From a checkpoint of a small transformer trained on Wikipedia.
Size: 9 layers, width 448, 10 heads of 64, MLP 896 SwiGLU, 34.4M parameters.
Architecture: RMSNorm before each block, rotary positions, biases, untied embeddings.
Training: a variant of Adam for these matrices, 444M tokens, 13563 steps.
MLP neurons of a small language model. Each row is named by its layer, matrix (gate and up: input weights; down: output weights) and neuron, and shows model dimensions 112-239. Each number is 500 + 40 x the weight over its row's rms, rounded and kept within 0 to 999. Numbers have three digits each. A neuron's up and down rows have the sign that makes its largest values positive.
Before each neuron's rows, "fires on" lists the tokens most often at its 100 highest values on Wikipedia text that the model never trained on. A number after a token or word is its count.

fires on: ".)" 18, ":" 13, ".\"" 12, "\")." 8, "):" 6, ")." 6
L2.gate313:512460539498490423436491551458424462549524519472450451467499512482463543502541431497572514522458542519480479458487483496464457547472533487459530507496497408548437529438519565472552463470508450396457511557471562431476481477478502464550435514475546494495461431522461522522604476450552577507455550502440576536539522468494509578461463543544513435537456504546457447514522493421532469480488
L2.up313:485537467506539467481552506457586556501523463527455563503480400490474451431511436543476520486460480566434526535478518543462526468447475521549514485574477562519510476492488467567554539457505502534523462496509487464447470531494558423440538516548526482469566534493572428457566470495528529539553458522543549576512540477440538511510516538582561460489434546469442542544473487507436516562593
L2.down313:444458535514486462532503510450518458453550536459516549466459454550458410541460480544602479464475523508418472456458543530497489419532557528482449376529498482559526577542593445506574497498488495500555495537524524474504503463482519403576429508498453507433594523472508525481470494467559530438556470551526572584524537488512521489565480479527581477524488558472496499514454443494475478538594

fires on: " m" 46, " h" 12, "m" 10, " car" 9, " ch" 6, " d" 5
L3.gate276:453525522548508537482505499521491507450508511494482561498523458575479518551548502467489551450509501425515566471451507452580531510459472509527562572514467488580514448455489527591553543517528484543580525475449477533423559518496482511473546494558485491495521452475467445524513547483500437510571477481473503477487552444471477469535505501493544489493559547535537511467539452504499524493501
L3.up276:466419492478528548515554550452541570509549515444467462508540536475502460463465556493531468464446508451408536452559474512467493512465503535493465531491437521550472521485498442568516479565500449444479529565541520457546437517494423517484514449408577458514559503512459498540498536542512577518496456502535546477526519504525496504540436515440482610532487482512551516485542480478573469518491
L3.down276:461535525550482611515520555522554524509511537564499500463462531508469450526461439474483506560469547543505481498496439472452455501495502562531482499484532540542469458526461540472512456556576483540571488504520514510497469503487499516493565500439509540413554461552511503548478545593499515477549471542570476535560467530491429513525494527485468523543519558483511547481471521533499529525457

fires on: " of" 26, ":" 10, "16" 8, " sch" 7
L3.gate264:462535486487511500520447420537470485462526556508532515516453560428497463473513480567520431490433534487440485504512544515459508496467414548485478513485487472537606514486541521582506529501538500521525523463498517442490470501475498432500528513441511529551498436492479555522488554507485480481480489498507502486493550404547517525495547598571521510519469436479509489541452518499480507488466
L3.up264:533452515442494455491486512508469519549477540427481574489475457472512473474501461506497439564554484437468519424522506490550527543584508445537530537543556451465468496460537463552496481444486480474477465454520471527500477458464512476522460468498488462533489559547467509463541488557498549432508525482486530446540472539455417472458574407528493442476472492519459505452447576496455440478524
L3.down264:488533497458447510518544452525451473458537537484515534555491434457519499565573548466553475574465489530479501484486553551529563512473517551492534444498507420548485547524528525482447535567527481485445503565496519501579535519553464414515456556508536481507478561405491560517527518481542538468471512566395519459513539441491521562547541518507481490480519476502504485468494489480477518508480

fires on: "ain" 18, " member" 9, " host" 8, " ar" 8, " Group" 6, " winner" 5
L3.gate646:442539495495462459497473436492619591504570523514554574528480544485531531530418600459447559475480492434452548480552466497540532495503464512510605422497500473475469535474473462472538496464465527543562519549443439384524466528405467534445531527469449559443496496497470497485475484438510453547451428516410518507448512451530459410519496555439511572520507493450475500496443583462504475433500
L3.up646:568488548485500556559493528574489482472463499539463522480399487554467484509468465504508541501544458493485563514449419523511454526479470574474515467415456555483483498509504440528589493559502526499464544473458524426455481520550460502546426411457412469507474511493523515540483502412516574513463451436528548484544501585435428480516550454527413538480454440487463438452532503462486465526482
L3.down646:466513523445463550446421505536480528465449492494582519509530580495519521494581531494513515522471527549477504581448491473479571554485495487497490495494431524456522562473501525539512530488607550476454490524530511581520520517468569479464431484476485476547495524456479434507492493492515471540489521479514511554481486460508509527486478492532551517557532523512504462419434499512448519534460

fires on: "eb" 20, " Ab" 13, " Mar" 9, "w" 7, "ib" 7, " Nov" 6
L2.gate350:495482461515473506468456504500502451551526500588519534498457497509522445464518532528540497489448496493495501565571544465570507454544551497509430479561513494501484460486459504491555449537504576529476528417442464508496494494452585522553514480497535489518427539506501554525490431549528471463534567417546453526505467472388465499531436575482503451529498524484557568523547541468517512516456
L2.up350:533572585543487503452537433543564469480533508514450504546523457463518577516523477499470453542422502502500564536505420525559560445456459471497518536495478485575438522503554544556523534520527551485399496533527475470464542461447539542479540515526534482501477454423498523539528539507454506530479527485449486478607512526578495509507506528563500471545482529423538544511448483510496467499456
L2.down350:523506502455473423533501445508537460478521476563551548452473534543567502515481497518519487506420488457455535511582471564520485540551518498518508535540468483586487473475499493502628539506438500547478462428506546494466501510518528475561507490525466534424404422535521516505469509536558522478460525425512560479448494482463538488439494492476514502498483525505495538431569575606493522438456

fires on: " El" 14, " r" 13, " del" 8, " al" 8, " Del" 4, " Whit" 4
L2.gate721:461514527492438510416549477565513482401523610512485452515485453524515537535532420526506478491471533455508449530474432507505485586450492581541449574449486494560565453470498522442486486566471521491447509451477468563525442550506526525529460584460566484507520473569496402492549490550447525496488519532547488572404508477441501571548508509450559506539467539498446541546589428537491533457544
L2.up721:462440488466493457468499508505394467447480502534477493499460491528525498501459495481563505545567509505528553524598461507555535565511451493490508562538556589480503491508399550513426495540510461498490525491470463459518493455453495550541495555494510472505464536552438515451489537497486507534505524468524439494444483429467539488540495519608453493557567468538593489504545469498554524509491
L2.down721:442475577505491539493503559493489457425502484494478461534494458599485486429523527542483499470467471492560531494554502614466529521518545521548478529513473528522544415465491558519541533417497487449472539490483465483474509477444522550445550488558428456513509490524485464477525546551478481499516485549479457535451478513483502529447485519520498516466576502479481539531454434489462512511519

fires on: "'," 40, " —" 30, "”" 9, ",\"" 4
L3.gate403:461559461461472585462500492498512556529533490540421431454531542491570496534526423485457517508497487456527496466492573514583458553461496401407498452522444513505498551549481516560546550504481487487483461501502493459486473525489494519505467468566546371527509479552541502488498482484579471469489482554452459503518441442506488549548521458510502539504516552417541428530487534470509590547492
L3.up403:573509440487463422499468465528477511522594529534513545535485427554499547481535529518441507491431533523487510533512469510565496523470497422549582545459580560427549537514445481489422482464523403511570499550451600461504453487455457542436545503476521484525548466447566508510557494515514531502506509502536528456505523517502514541582497531502567491561465450474499577521521473485490498501506
L3.down403:545477429498614550516605567531528410497544492484477460448467504527461542419427504478522479541590494500474486438507451482519453504541481545545468470522566472446510526518568426462429498541573537529507474450477558545483570504521495444432425471505493483486529544539523515512587449513465580485456522542553534498536557463444495532481553558486444515524441546502509560487486487433567528552453

fires on: " before" 28, " until" 24, " while" 12, " after" 5, " so" 4, " After" 4
L2.gate801:431469478422468480474559423544555502474454529517478489499466461457506495555564528547572487495480523484538513560403463506555439493486470511463484443567503502487421544508533479510553441484535557471568458541508539548476461457551559485537475446515563499511481495516556504476517505552445508543573511533540472463574534519534518605479538591534482477535523512553545486438430454513531545514506
L2.up801:487493565587413446475463597511513569470479517471524510530525537486483547466458513483462486499551543529567466506493488481497441439535505545470436480483498478470464557488480487453528450514506468538438468538534542478521510489512538450497480540555551518519497501533507521509430550484483562520477555461463538512539507528516496525551543513421481501521576542471479473528512443535465520478517
L2.down801:508505560508520457572462568529569502502536488521551502447527513485427562510438492538525473519490517506474525550453504436497502453515463502488481346506551493513484481518489520520506512536600494464505567483516452589509480511512464520525563462504451497484508529495499491451467512388502486522551494554451538593550515535521481514520499514576504470525489521550494477489500473515554536493527